From a checkpoint of a small transformer trained on Wikipedia.
Training: a variant of Adam for these matrices, 3994 steps.
MLP neurons of a small language model. Each row is named by its layer, matrix (gate and up: input weights; down: output weights) and neuron, and shows model dimensions 384-511. Each number is 500 + 50 x the weight over its row's rms, rounded and kept within 0 to 999. Numbers have three digits each. A neuron's up and down rows have the sign that makes its largest values positive.
After each neuron's rows, "fires before" lists the tokens most often just after its 100 highest values on Wikipedia text that the model never trained on; "fires after" lists the tokens most often just before its 100 highest values on Wikipedia text that the model never trained on.

L7.gate890:491546547547481452538508534518527511420499447510421499428528472485443521442611442469565486531555438578519536476412491524538498591364571499479492559576476438436496470550397570414405547419464405461457488548461412503453536457537544502498498546456478454553537435472492558541523479539540495520405453535477501429484572534513517474492495485554448483539508546484569523515407453518463569421491
L7.up890:545527473506538501443540463455407447508530434547515531412432576587396491390527462438513470525569509505460477526554553548412488567551448415436429575587427599481467457593525473531460539469570526451522500384515473473608522526476533472500534459543527479433437446454466480429476475556488510461423537425538491591397457517594567495556494414479549510499504524412465465547500508541502556514540
L7.down890:517512477513493465436428504442532406554504482495522418471539519448418409463589481482461466540458444465455564478623480509434451590414537530543467547463437482499491541443475517517433459478439592550479572618452491478469509515520582566409508553458495464472476507483497349460522607602468410440552556458516501437480494496668520509526479521536600497488494492480518504493501590492488540471548
fires before: "|", "-", "\n"
fires after: " |"

L7.gate776:464536464566497476505446517437595442441447516458481463503498447477471535492438539492487545593466557464556510588579499550463434475408455568477521539482527503599499606520507457536550450484423453534597517494523558374467562436470503573447518502548456550556477547412504476567480553519464399429464519486477549454517512536464529528430503504480556468495557513502405488432541549549510416382598
L7.up776:425480528502548474517491476468474591516570559562472549475499534481383481560523517476587508493570513428501502529475483511478552468531546495533487428615531559537461470548496535448534498426636499542489488397559531560509572452641555457400516461486518471497515511608481481503477427506556466409434458523478483551518501430557494520464468421476507387515464395481564542505394472566565482442574
L7.down776:556562517513477474489525560464367443560528519610436536471438429545535458494541486461371533509497528555550485456428516479513552458541445555484493416523427441531529475513504558486510501474494629499467506475513570529576472597497561530524590513496443564463493448572472591443505488588411484565559522448493468481453475523455550468424471459413456482468544565530535485439526475580571547590496
fires before: " |", ")", "s"
fires after: " |", "|", " of", " ("

L6.gate310:437528485517515449457485482466464482410452489505447510447521546508528421497490498515514481545489432575487508496501559535483535446499471460427459597605443557523541631513503566520477514480417412498443472535524477487493465452472532413432497603559547437414519446462518499585587539517523557524507473566497563521458484471553585544548577450484537515469507538471543482535521498646459591457636
L6.up310:451578469595492523502576544484422466435501543532502537559449513527597476572492545440460495509461513542550479514426414524387506571501494577578582409439456400616443458514486473432478452550568367517471419475526561438448575523429433534639494496471474472497497489508494461550458474478485490514492474489549515468520512528481489487538536461495530532517579474477458496508580519540526482549481
L6.down310:489498548481476518421488448529546501509490545516435513432474538507434465468501587545520533461522571450558504511454401554537385492527514483556464551533528548485491538467489536558440447459480472406516451471475508446518479488384426460452476529537507513463550454403557490547575436501476506518436476469460540533397538429557540509524545543491414484421606571479469429521481478491528552443559
fires before: "|", " |", "|---|", "|---|---|", "\n", "|---|---|---|"
fires after: " |", "|---|---|---|"

L6.gate734:430452549465498452480504385442579463570375504555510462512458455530507491563422521502495476486446498518480484452510595485469482451460452449506526437542433514527460445494471485378484510486492555493536449498458514564505548484568465497496526574550478442484483518443452465498561537537452461492445344536547478464557470473515417455491521586414461501537522516602586500476546472477440413585440
L6.up734:423484419482553398550508463487490483555534484431472490578418475486568527429542439484523452470510425557449508493512472493504490422463486501400473502533447460539602439446551362551542451436437517364436561493391473486545555523567560438481417480461497465513549396533441546484489470504565544528497493452523429439442549494542527603492443503444531456507499484493511463457516514409481506582492
L6.down734:534520551487455508512433567494487561511534522465483512514489584561483489570545442576506493511507553592608431444450495493448507466433546544505484601384591487494511553480541550564508485460454502605453488494540510499488405571484455496503512490511587547513483574468478463481470504559590522539462583515471487578471487585501517479521569511560577458430533486456501483472471566537577572506529
fires before: " |", " m", ":"
fires after: " |", ":", "−", "."

L7.gate437:490397563588489462547498549440513452457515557555462467473444543497493469567485559477547503538533459558567494519554506398497461514433511463509524562553541425471481537450550448519421501455480507485498546505493518552462457529532504422595446514410598548533572517487520492481486392533458559443515357532465496465435454505493392621554527461475431539482460508566556393538486375531483482428519
L7.up437:603490404530455536502489494492562471498469477488482463466504583522480483546534411498432523473436553473547542471483467403566512599448402404472524471444621403488480499485549525459570522466499517546503430474502457552566626475471521500522525558432542519471513425531523549561469506446598483499494519520546425487593542484449548490461445501380504438514599520501526500393525462561453596481530
L7.down437:449488579567441521542521418538556513522463527538544438401532481457466456478476516499530443512493499512560467489517496432431529521540472492552504494430493505562524519514543528504465548474492429497551529478429478475442426527477454557524467489467582556556509526521533506432530516488495550537553478464613469528472450541550432550528533457557431510503483495501577466535443496530557632464533
fires before: " |", "\n", "."
fires after: " |", " 0"

L6.gate461:405485536552488501538465521489466474478452545545418534493494476482413426536492439493422508450407487451494512510551470561559522584424564510445548562540544520489539504470497465465406322576427462471609476499435548480456563513447441476424548539518544610511603556540501442561448522513472500510521495487439556527517428426497430504373437508562470507466452521515428467378454528454415493369511
L6.up461:469468519515450569465459480497532502395525582577583408491585535555460422504440522553425474472566485465570515506531462482571466469552478482538404389481518418565410532464544436448546429522486529472554580502511527465514474486494528506441518441541429472471533437577428453492515448504507585442524453449527524509396552445459490467474470525456460458430461436454375530455481442535551480490540
L6.down461:430483545547456633516534454525510484487482458480579504510477521498553512474442542508533489480592472531493536533490534467479501546525543502499473482490499394558426485478513408506415563473476499479519539539481405478460445444558514457512525468469493500486561416622423444522423428418494495393471502494555585484513545521484429491536438581507496382485476404469515533463506491537451476498529
fires before: " |", " name", " (", ")"
fires after: "|", " Total", " Democratic", " Republican"

L6.gate586:498533456511503542493443575507524456478492490557543508466485425567463348526586443497455534495569431576382494558472571453486533490598558494476479536561505476401530467530535564502495502521585405450455428440523605554521587368488556519548513552525616431485509506471509534464450428450448534545447419575465507463497510485619482575518529516506595556510557588501550507494464463561472548587617
L6.up586:542568501467474550444494539556591480490511519543597494619535505465515471514474457443516553455520516444463508415476494505509420459530493538541394465527580556507461495473518537480380448488482571485560365460521448554528577523569541479475528511473540565486490497454528420572464531472571469501563517556464499503414531454523492438510504488505473442549542407536454437434546467516534556566476
L6.down586:452516534523531559486530506486589544526569478510464484514494512520487485631438463512469449517450599447570498431515466475532471538564480467556538425431570570462495471467490454451530558560510577459562477504464562486539532482418458537545566500522499519521597517432472547628531603526452506368426457503538486463491487452450534446545409441580508484480539546524548467503493514500471524543479
fires before: "\n", " ", " |"
fires after: " ", " |"

L6.gate1019:405493463539488511501489488433537405514465476532580471518484442572543534491490514551539594450531420401552482516538531537558534510540543497466506516490458537496400489489460539562438482392459471506473458456456483489447526532539489502531448578461458506537520515440505353489530483507463477563510385559570463497534471422394465568555574472542468514404540493569506477524447489489470581525381
L6.up1019:545492530452511391527498441561523520578625507444617558466569501416570560370561616563544551529563438385581605507483543446561556475543489471457497495501570412529433512462561477506495503409516430454517587481529468590507464506446555506538486480388526557473509493561474446458428545437466484551505551478522446475452525476532544523497473523409411509469420447536378387410445479433473546440462
L6.down1019:582548534494440435470531505507462500480526481501397468531361584547508509536483459463507439506482505603453398497486426470455489461383501567546448629387469481463588463525429500582512437496486445470515550474470540470469470521447522430477485532556534518477463538552502500448514427533485459537482504499528447470508444478468421437507497551471520476490499592483547488447596546519572528519458
fires before: " |", ".", "th"
fires after: " |"

L7.gate506:553517477496511472499521416527482404461500525580584488384522499608534558490564542468470508569535481554456553532525509451445466528412500466481585558493535473505564397523464453449534494584570382532525479540368487499543452402538510536529511516485549590438520436599542497559481517475532494467445439440556535494570475438511435401578418487453535505472518580450539454419530510538403524490456
L7.up506:512586533527450426438512526619411486468537492620557469403486566520554405512537554537518453527509461497526498483452436555428587471493502504388474481428536508544407523450624488416546561535539469554561432487551438577440600523577561538473400493557480506427484493473429480505427470490587520587558437554565472461515458436486486487512514452428529560553530491483478410463487508500362444641456
L7.down506:465461541546430485490437466492544508549431486508400503389541424417486454462469515473454519477489433492489519517566538496526397566553526468572440479506553444399504523537516467551515509439434531467467533502468505533553454600455570532556410412406528490492497596371545524513441463550428516477554559467503527491483481463456396499415477530466503490467481491564475406523444494484537473526473
fires before: " |", "."
fires after: " |", " ", " 2", " 6"

L6.gate1840:517522447628543531500465496559492511489466534502450418453481497535535479444529442518508513599561497500448500548478463583508529481485498475472540596560445531504524517452512486560494512575480489415404507561511520543572480511390507531498508474552539476434444410414462391557459535476541460519455530465514451561397381439432520521532465497623556546550456460519597472444474444546468535530498
L6.up1840:421519509519500531503568465502536484559478464470525639452476450475440498531515525441475440496549439492495433475461464439486539553477468457435436482521405552485507392458533530524490558447481464486540511483503511414423548462518422432536429551467633318479377521477483536495484396417532439563472479534416566523570483540430519447522492541561439520438476434524451510434521479495523476437502
L6.down1840:512552487517630477411437519492527452569499544496525417459466580475566440381543482540522539612542534403475481553527469534523507448441485549616554578514444439539559438476486504540494490471484613496467425533538468432587467457414523504452524502518572547486575514506472407555440503464545480504487551414526493610451563490556537581448497551474528541532456499467602399534492460478438497406479
fires before: "|", "-", "\n"
fires after: " |", "nom", " won"

L6.gate887:511439487491566478523511504478572453503469464505494534498455526457530408469485527481515409494478393482501452527543524520467524557510562511458519494603458510502547435491424599629456457489485377533511464431498541480528569449435381539507538555516566439517497487445591480552517486554472555582503434540512490538416482524501510503481479461534464504572468502535417489475506533527427581410540
L6.up887:429449523564480476508479496360417554447500500456551545453434518533509589475574467556429414536441530565483515538475550472426580510484468504393470549536561418461493515567549481512486493569555480530496513489530473621432465500533563503483396544525529450517585488510517558462481437462474410445447428498505432551460545469533521555523496561542498481460487580520517391568528469473508439509529
L6.down887:519479558471538453506472473422542494569484476582508495481515510461497529537505440473507506472509450568500432533466474525429525513512496491535466490529438552533475481530602544580463524438576523373457563495458435473530423525528407538491509483494524505633419498489392433459613539455524606562575490422412507448498483594477441506478537487565467487462490576483469548572481582434520551434412
fires before: " |", "."
fires after: " |", "|"

L6.gate2004:488525486534482460552504581418548486532478435608464453429483492483502450486567497562590530487589508550501503446519424493485503453593512514477501520518531498421537433513520440432498509481485461509459617556440544479464502526515586521568522502563523467393439461536508460509458492381518506532455476546461469441517423438574401524396493493373561593559516542580617488498445474542493501530463
L6.up2004:448455435561454476532613425502563531494454482503474415461489489521474478442480488455495401449492504529470523475496577526492508479436503490407467414590426563510543600448587446546570530533504420472460435408543504487568506557408548473531444531498537484508563446423479474405552396558537428558457470478476576581457557474509496605442444610525453437513498458608520572428622448466430501462446
L6.down2004:472571449447562490409510521486545435547443580478433510441485547502526412407457524462476460604536520405536553508530526517615533469527477570673500643437522455585480497490535534540544501440539598555526420489566437493522459528408443443517552504535535603408468492433475462472514476461503511496532568477518471580470489568553499513440570470492494453473564511463530462497540503449410534423458
fires before: "|", "\n", " |"
fires after: " |", " ", " November"

L7.gate1870:504583523514473456404544456519511405501478555496453457475541504510530450505560527487483568513432353543496483527471464455519515547508475431513477545582541411533483535517486558485370384571408423613553451375558513502507473484508499469513423528473541508451478545461553493549512504593504558548516451503461519578493433476422473465487472488480417452511526517512463495437427554657475550496484
L7.up1870:515468545527440466495547469529518499458451531530423446427528541411418540501530577569447584552490522495537484428478497571504457444433451447488518543473504426529521503505499456505523479412477532570513544504433420464539548491451560571510521425442573542493536457616534417493551489417520598476555561541559454465632552402507450482395509499494468457486503458570525482564487463443525568459478
L7.down1870:465505500496441603495551503500563537584464460456510512502610575511376468456479541549540570427431493495614484436567589576425495513530511493539459508347488491490481516442488477579441554447358600503445531430471495461399538514496543584480407508515423438483496479558440441468580494469523470503494538505431493509462493466539478497447538502574521431499450500496462464533508470548462533476510
fires before: "|", "\n", " |"
fires after: " |", " 0"

L7.gate787:461519461558473508465503482495424409575484431485499570574521521544556523477531414470547493526548488438535469559543501581491443495421565497470451539483476528464516523496537588474525440491504515422477494566520566568560501562427482468445561504495433460492386504539514545430481531495401566580490457474435480445563549530471461473502451519548562543460530538538482603495437569604508535342567
L7.up787:494535498524535413478470538376399506491448504502582565498559464518487475490550427440530460582462473495528520566446491461472555539485560544390522547538429584504529491560457489478569595516542512552370482457607513537472437411579545463450497510509521404566554462539466480575518535552587417509498494540447572448531551442461560480528449498436558488523450468563553548463555470451596519523473
L7.down787:559474445494447529522450478513503577566429452440380452433526487457508523457470452461575552398531506522480455552570577577533472497467512456466454550493511375438452421521565503547473553422458590541521548504510485542443607542473583592511406438540521462431449579520530541450399521421407497458429481400457515483595524552477496556438557444536543542517555466535543480521477528542472552446552
fires before: " |", " (", ":"
fires after: " |", ".", " "

L6.gate1098:453474504507472473485514505522510457417539531499543510459453442560453551460443445454549486524505522459417438471535410513497498482529492418469522523476510519553530505476474531530460521554440553619518503450551438489348527495479482508492522502544488579514413466530546473538486440418572436563492398504512583553575438512499402500501536459495460515542412427431467437506473434478457483456477
L6.up1098:548419389416455436473532428470596536469509499516491415507438544538559490461588408479437440489444517487575587572473533552441570547507411416442522460343474442516468588461544525510467593524478496451355553484500511491488393499516528517617463407436519489498533502542463532460544489469520558568578548477605465475444506501504535484529435543477482435506517407517520566492562497495490601452477
L6.down1098:598443466512480445464448422478465479513444478421394469513509544592553448476565510515512427561446549505577546663536567483415528477527482535567538443533476442527495509502564426471432505552522458485508480454462531513557432462467543452543433473510525469435548477510528404518502500521487482511612570441524515491527489502530539526459561428520489442486536507518611549446563466566477534470518
fires before: " |", "0+0"
fires after: " |"

L7.gate1303:467430398557531453512457490476512402479458465530563482506505487471442562450364528500505524491421466587484490551489441505493512493503533474485566516494580489526501546466499527525487524533506432444439435564389536561492467445442463458550529532543512539450557496508504573448516405403499577492454446491570471554455436518512586529562496464548480539442527482594457490484440496431443470398448
L7.up1303:421517489492479530464583559539476514492581537579533489523546449554439592446520560485459433567572564631411522453505523491457606496508451514451510447476468461467509525497512381522440526493478431482456498471374482460488514540523495427460513502539456595450566563451422511528511431480531405398513514575443581546514534451527490529511586462373572486465427477533388503536440457395472548491455
L7.down1303:507577471497485531528465502538410527546537570494532554653516513550465519561497479519477441588528453520402479542498555434422426427563472468539569400614514439576441581460527571486512500468477561549488568430510482511500523508507496463503506505453547495437459560567526508561447517420451539536453555491488543549566560499498575506489479463404469492526458569479484486508534538511588563509512
fires before: " |", ")", "|", " place", "|---|---|---|", " oak"
fires after: " |", "(", " –"

L6.gate1626:562472451508485484524518527550486458427484369458508638523453584499502409438516473580476530568449476562579494454453483501532513517447537481405575559538529458488529617560500584557434492514471421613515522509524472524525477399504535504456505519537600528463547504501479477484518504516517565496453466495508456476546524480585557447532522513441549549494536568558486543520487460502431467512547
L6.up1626:447483475481494555442468475445500479576431536546555452582529521499449473415520463511484499594465420507492453463480591502503535544445456477513471519509591461459517563524562512514548483582465518511446401541448519535461535483545488539501551450478446517500542563547564395556351487578516475502517381483423497494540562513438370450524497432519469468477471553581508452499509477526519465473533
L6.down1626:558504483460521529526549480463502538572465514466379503485567448539431450422542425474503503555473475440665500512604479512489548549527448452549397489423476563468437407506482564477480411550565447483554550493468622492447474477445440480436468484531457570510575506477483437449474541477388479495568526520428502480423440503503527583561509531487507449450542506608494501528470523433512552477462
fires before: " |"
fires after: " |"

L6.gate1306:476524504558542528429399512524480456503480487469504420439586461536435510417507502517455432484521463435489557595515496520408573580443515479420593450500402544568467517470560487500479503395474465467543526549441514527473594483434436497503446547422435494548506547469556440505511557519490445503463490557513496464504455538469527482492552499502477465520510478539431543428537459565439508509481
L6.up1306:549416528539506544470539576481404451435521571561516495523471462557418562516558478450510566467623505475538512534533472544529470383506619549426490552543516442467471419436512490492413469475507501528454518572514510493550415487523481466511431539520451491436547496516406468441438480613472496468478398494452458483518517498585539479492516504577495533510523630423448556484441513552551431402490
L6.down1306:455564511466641554350478592453556505504503557485528443553540554498482460513485530535464498593580585425460534543457444489508541508573511606551543539481443416560492501447467489518515512560538516538534519508570534435491459552421375441508581503533461482433468444539516432524486484473497469536502515559499517477509496600622574500509565568541476547449414477434489519483505544359434456436497
fires before: "|", "-", "\n"
fires after: " |"

L7.gate1421:473541525459490527454458486446462423484503530469561469498451470471316580408504404453490410496438492417551477494548467466444476533455554525508475540541523501483481463557481482524528481491473470469468477532489442520507460487523502510574517428476437499457445493494541491545543534553417527544495469501470499394452522501451495486549457562497511547427537554470463450460418549459543533448560
L7.up1421:465540536508576554560414517545477514438453597474457544468549524371436544505483443555524437474473493466432456594416496460593415383424556543497511487542487507547605493416496563586623508579571464533475593470471454503522509488521456497565546508505527495576504482453487484547528556560470560527524476531530447504561539554482621551484562489495484508584497513421571459519485510424470480418462
L7.down1421:574449437518514528531531484530565509587461477408457433499442504467474471578488575511539479500551465462467496442634432442548539486474537499487481509536460540519521457431522512415476386375475474529553500480456575444557461462451476548443532484538473525486509475533374585466544443599554563496546512458386476387491412452487475479433527478502490525487488460517520467454568498518597502528461
fires before: " |", "E", "ª", " Racing", "N"
fires after: " |", "|", " Thor"

L6.gate464:518416505488526494495512519516580470486490498474480487411486502558446519495554416465469480529537471515486504588446532443420559467522479512504510516542432509440336427527561527525499679535501513551464552507445630550508477471580405446489491515350513491499441486515545408606470503551501480551454490510434613495480424460477502419504443523461516527493458530573512572437495569459469493413627
L6.up464:499499538509497507475432591451550525433496569547458486517454482417551482493586564459466448478489508522452463463502459537499458503439519420454545425434495450417552550458532497519449445578477497489524435470452424561468463462466570448544451534561540513460600558628504502499402553542631380436526494528586586617508546537482427473515527480417508581512461413461495541505499379473528504519453
L6.down464:534485549573512423419464481493461486548414563516535467518533434568508487439416499486470500546485537369504565556513565483442510410510456472532548403593475559525537571426601510565448600518552552471486539520520532604510493478410360495426482541470457539531502482497480427526538562477561416476491543534537513500470475562493416472520472523478606552494467594559526542471561565528437481420553
fires before: " |", ".", "|"
fires after: " |"

L6.gate922:543428586426538562597525473553511497427441562457530472470505439565502442493552445557515611472464453526483363509583575471588539532567526499453497583611455508465580471467464463475421529560473464554453461439538445564467526519442513532552599544531512500418439435487509459470603571487509620543500410457522517440515472550499486492520515517436515532501466539479461519497390439517550528510521
L6.up922:499508525526513551607499491539486500501524460453420414507477567507482464546488485446526521569475438513485506465552441420500522586401497431394409529431507581515502598471479413476339518513473416484446469502555523642469584548522452555530467551577487483404456467510559499567529486470500419464508457502527542489576622578469422465459485509510496524481493450516527472568560586480506508517482
L6.down922:466485501513556474481505542477496481426451415538477447550487526501554585528442413505455536439527432590528463513507410569534524507489497436509434519481512481590522496423533473481577494509487493527618429502493563419584397549530575583513440480523581505538576453529449593438431393471559496491487610501502460513457496479463468471462523408560548396565500593500550510470563525542428529563543
fires before: " |", ".", " m", "th", " Division"
fires after: " |", " on", "|", "DF"

L6.gate2046:527472509563492511505470455410497441463491507448422527429568536492481448505494389358493539486459543591520554516630599488511554509497479544445524571523419545476514448450426575508457584509465528533525529480436516525474481362434573498502477566516507428508489415524498563480420557556453526524435600592542503512545474577576475502463452562490482512393480477534488492485485455479474484446555
L6.up2046:478517527480517538495426526503543415515462487496470568458530520517490528536460503532580538478478470570481552507500553580407543484518544582439478486500477521465536419469547470500544550493532501501556415452485484516434343496575529501525439467429451440594541458457563538529572545483467468503544442570434496499568422491446498468385390535411459521507476395557566500464514444460584526542539
L6.down2046:477551572573518518558445463585482474550574548471491540619465466509481524518532480488497487431485442504524468451503520500380535532502513565491498454383509486573523473678423478445545497496544596458527516479504490549429490488570484502518473587516508519521515580498511489544461565496605512428455553476525494424538529548477458445480399594424544457559457518517501486405545513538480515588614
fires before: " |", "\n", " "
fires after: ":", ".", ";", "-"

L6.gate167:491464477507487522472473467499489526519562457494578538498470518527517563533504483421458567488601535490564557494408592481518512535549562516431572558474532462468447568466431523501561553556438451611414493478483447476403631508519541490496478566486523443503431448483493413438425473468541548473482468484462555556484550452448507582571419445490435590540539507549515403559474474504446531434485
L6.up167:577455512534509597458504538514549503466484518466448557565614558556458636469404478507470504501526452403451470459444574439470464514425421477461474443482524437543533506401533608564516479490460472582485510555508427434512504458500492574506499513516517556529533553461524416477376547544586394529584395458572464482526485521425481585514446550474481497350531509468496556497490442451450518483510
L6.down167:535571542511538559506459464468481494627523484544523436479549471535484472436500442568533489540514521493487570518532453537471539438493496618564434460537451515580446382492526554506424479457548560424454416452483512512475462422536504501512477478575448507462538534487528528593526506397463545481482516461558449511493399508506490479550495461546501406541504498469524482534533526520546525438526
fires before: " |"
fires after: " |"

L7.gate1337:499549539474484433461505502520493430501530500540512515528403485546472452504421543470502559567448449493461408550534516499543513462551536521450506650515560465391524513498476506537472482462432483514599550511418423437509525444573561512530483609529471581424506518470582528507601501437487641475481436502499502520500523540511451391477576421535395521463449485530500464522487514490444470402400
L7.up1337:573410470565529518467507500485430453472510545527459533517538551556554512503506525497499562539417526495518562427486434450493503414496498565415426544531496461540477458383455427493466487528528504412499487476481536509476483464455515509527504551575511529513496487495509477460541530508525470466422475612463573513470643510466515455524496366481452506424457497607477380445532509551547534502487
L7.down1337:491541518479523599539558441551495499463454446453474532513504529442561494524463529536522521562395528535521557518497493501505496489519480453579493453426560482497466542499478509495454520434438565480458423440525493489530432497513464480469524435475509489568417513467485550518578453479509533611467540471491529605488483411397456524460474511533508471459503426429438411512458432472514526455479
fires before: "|", "\n", "|---|---|", "."
fires after: " |"

L6.gate618:428438519543439506516496620422584482496521549540567482470573521457534507478467444506448515522491499476487518484443437486504504467523641528476518483546446473486513516438513515563552514473453427533543443518461568553544419549463447521523403495549543450516440515519428485486502547568494532597435526514508560522407508529500465513407478531479507496503517591514508575423566418503456474473550
L6.up618:544341505578554564571465536376437461549495575515536462535464495461379522456523526406542472536410473502469516500518472488619506493465503474500476501501433553504568567546513506590401506483479542553463594470449462465566520506457578334565542515483429553533530493452412497513487432524529493394522537499553480566535474483458552556486440523532540524421524493577478552429548511434506515408451
L6.down618:458497440515525372445410538380532418462510515515475557530484531543481489530478473409488529538469487429529561631504374495432583612526488484524516612511525456569542500501446465515478368479506530395560618445523462478452533462495472423522455530474482549494455433472518396493516454498480507492481482451454497482502519555566486513459506515586489419545463457515504489401506472460483464448563
fires before: "|", ".", "\n"
fires after: " |", " Moore", ".", "---|---|---|---|"

L7.gate1972:472479490521514487525500470512500436440459559512527481444423452494575485492531497568488566465422479541533455561461408391488417545517521435490500484433453424467586522482516497513424481555471520554434476375519587482438584462550601575531499516469482558491516487506548498508501551522498578507458518524514566497520585505520482520473601472533431473469594563526516501412500515560401425488492
L7.up1972:498507509489439467531546444537544469433523565517510437466471555516509503419443607513468519539517488407464500395503444452432507557506463458554511544455591478480486441480491443541542490477579446497447573505468487496568580522387512586508341475455615612502497517492484427523400415458517444502580534586521526539530545446447438498536578531480458556453527520530522468514442522543393501491496
L7.down1972:480514535452448402417542444476509551487609481518559553374523487475528539437468430448442477517434628521538443458591546470457412557530498452586455447529537468409469616500594444550440485447448522498438487416475446515539518545510568542424577427486455550473512523551510517442523410567582500452476491463536352471391431502492453440490429584607494459464512529512522425556371436491538534439490
fires before: " |", "|", "\n"
fires after: " |", " 0"

L6.gate249:426589524500529554405533545504523560485472544468490444551537508562480438451537522474627510483587555521540445471496542509434491474548569490477502486491474606524489542442445471560463492472546496495490465523496487434528572495491493546504462530526523541540478459474540554571433506495459513514495512554436425495541509548570577591470513533485488507535567537497555617458586418560538532506456
L6.up249:428541502494543534511541414435478463465491450502560510591455539599468506498460473486482539470502544423559518610492515505513484474506578414442484529483552490481403595384528411593467581526624504455447480522398453499596644449503429451497569531502452557510460508491560525517413518551419571493498455485478491395497475563504465638521575556498484541568609495499509593534476536504465506472434
L6.down249:508456495455471428506440540528474453523495483487522512468494576472484492534487482520488463422471464535470489419504521467471466484415486546516415546415478549488516422463485495448513413480386441520477504504513503452456387533496539505510525552543476508530526507514447504505556444407526427529486505490529504583491491484511436390459507446516511429476516585492532455391531587488525522493439
fires before: " |", "th", ".", ";", " /"
fires after: " |", ":", " /"

L6.gate1552:510460455531474520454593505450523472468483464458536549593496419527523436505567423481451397562379436536496523559525440443419500516566522503515486530451535541512477505530589470509481470493474505564547497528492480432547588468520443524509560537561409480527414392523514502433448472440421522572445446529503435530423503566462442496504552493591452546403547534528523484518503423576455564483487
L6.up1552:484460545458493471485479481477545494543518567467391455518551519492450491436479482487529520499428623414488483503506506470484439512560372497546555456509555454461514393480434456508520533563517505441564437481481549512434540517455490530483608432415481558456536527544543547535526468443553439486499464487487482567433460451470386537494463464564519453532523448566544494476452511454566397435433
L6.down1552:507555511552541495460436479521526478554473493461466458559403582490435515615529489515508443528530601451603525536523518428481481476497456578587592394505499511447484401562480460477461547467504570488561455508363623536464462444520446640518541590484421547537496507503493458573545515465432473474433461478523520579509427541504476516488546456512488477467491531551519478519452468435458452495471
fires before: " |", " H", "-"
fires after: " |", "|", " what", " that"

L6.gate994:435561491502461448514515450470506500469497494563473506504440582493306508444641478392478498502394494546550435576456548479524449538501545395475532425506557474441495468496451458441556536464484424483471542489487471499457529526585429521410499558458440486585502494509583613451518525464506472497405488541406434480545500467481527468447526403569487566437466432501470583594485546462468527405530
L6.up994:528424511500481529535510424392467540530558508487503497426498606473423441548557579500551578381462526465491515465510474454548545473524364478496520373567462412542490545428516441577534474508429463497444533467529514482521460562545547461552513481498490503520687442521520413544441583571547487550443437546481506450425555492423573470510513384481483468488494509485551502494521533502538572529526
L6.down994:483532542467524562504487570574469543457437492444427440536565515529560408504404569547441452411435487481586522432539483487490527529484605566601582560518536527499527519574460490505462504522535472500513440464531502476446426536395543522535494561475527511536572523440451436509470600524550533440509534515511564567434472489502550449508497480489531522443455534480445394475500451524519492567525
fires before: " |", ".", "ª"
fires after: " |", ".", "ª"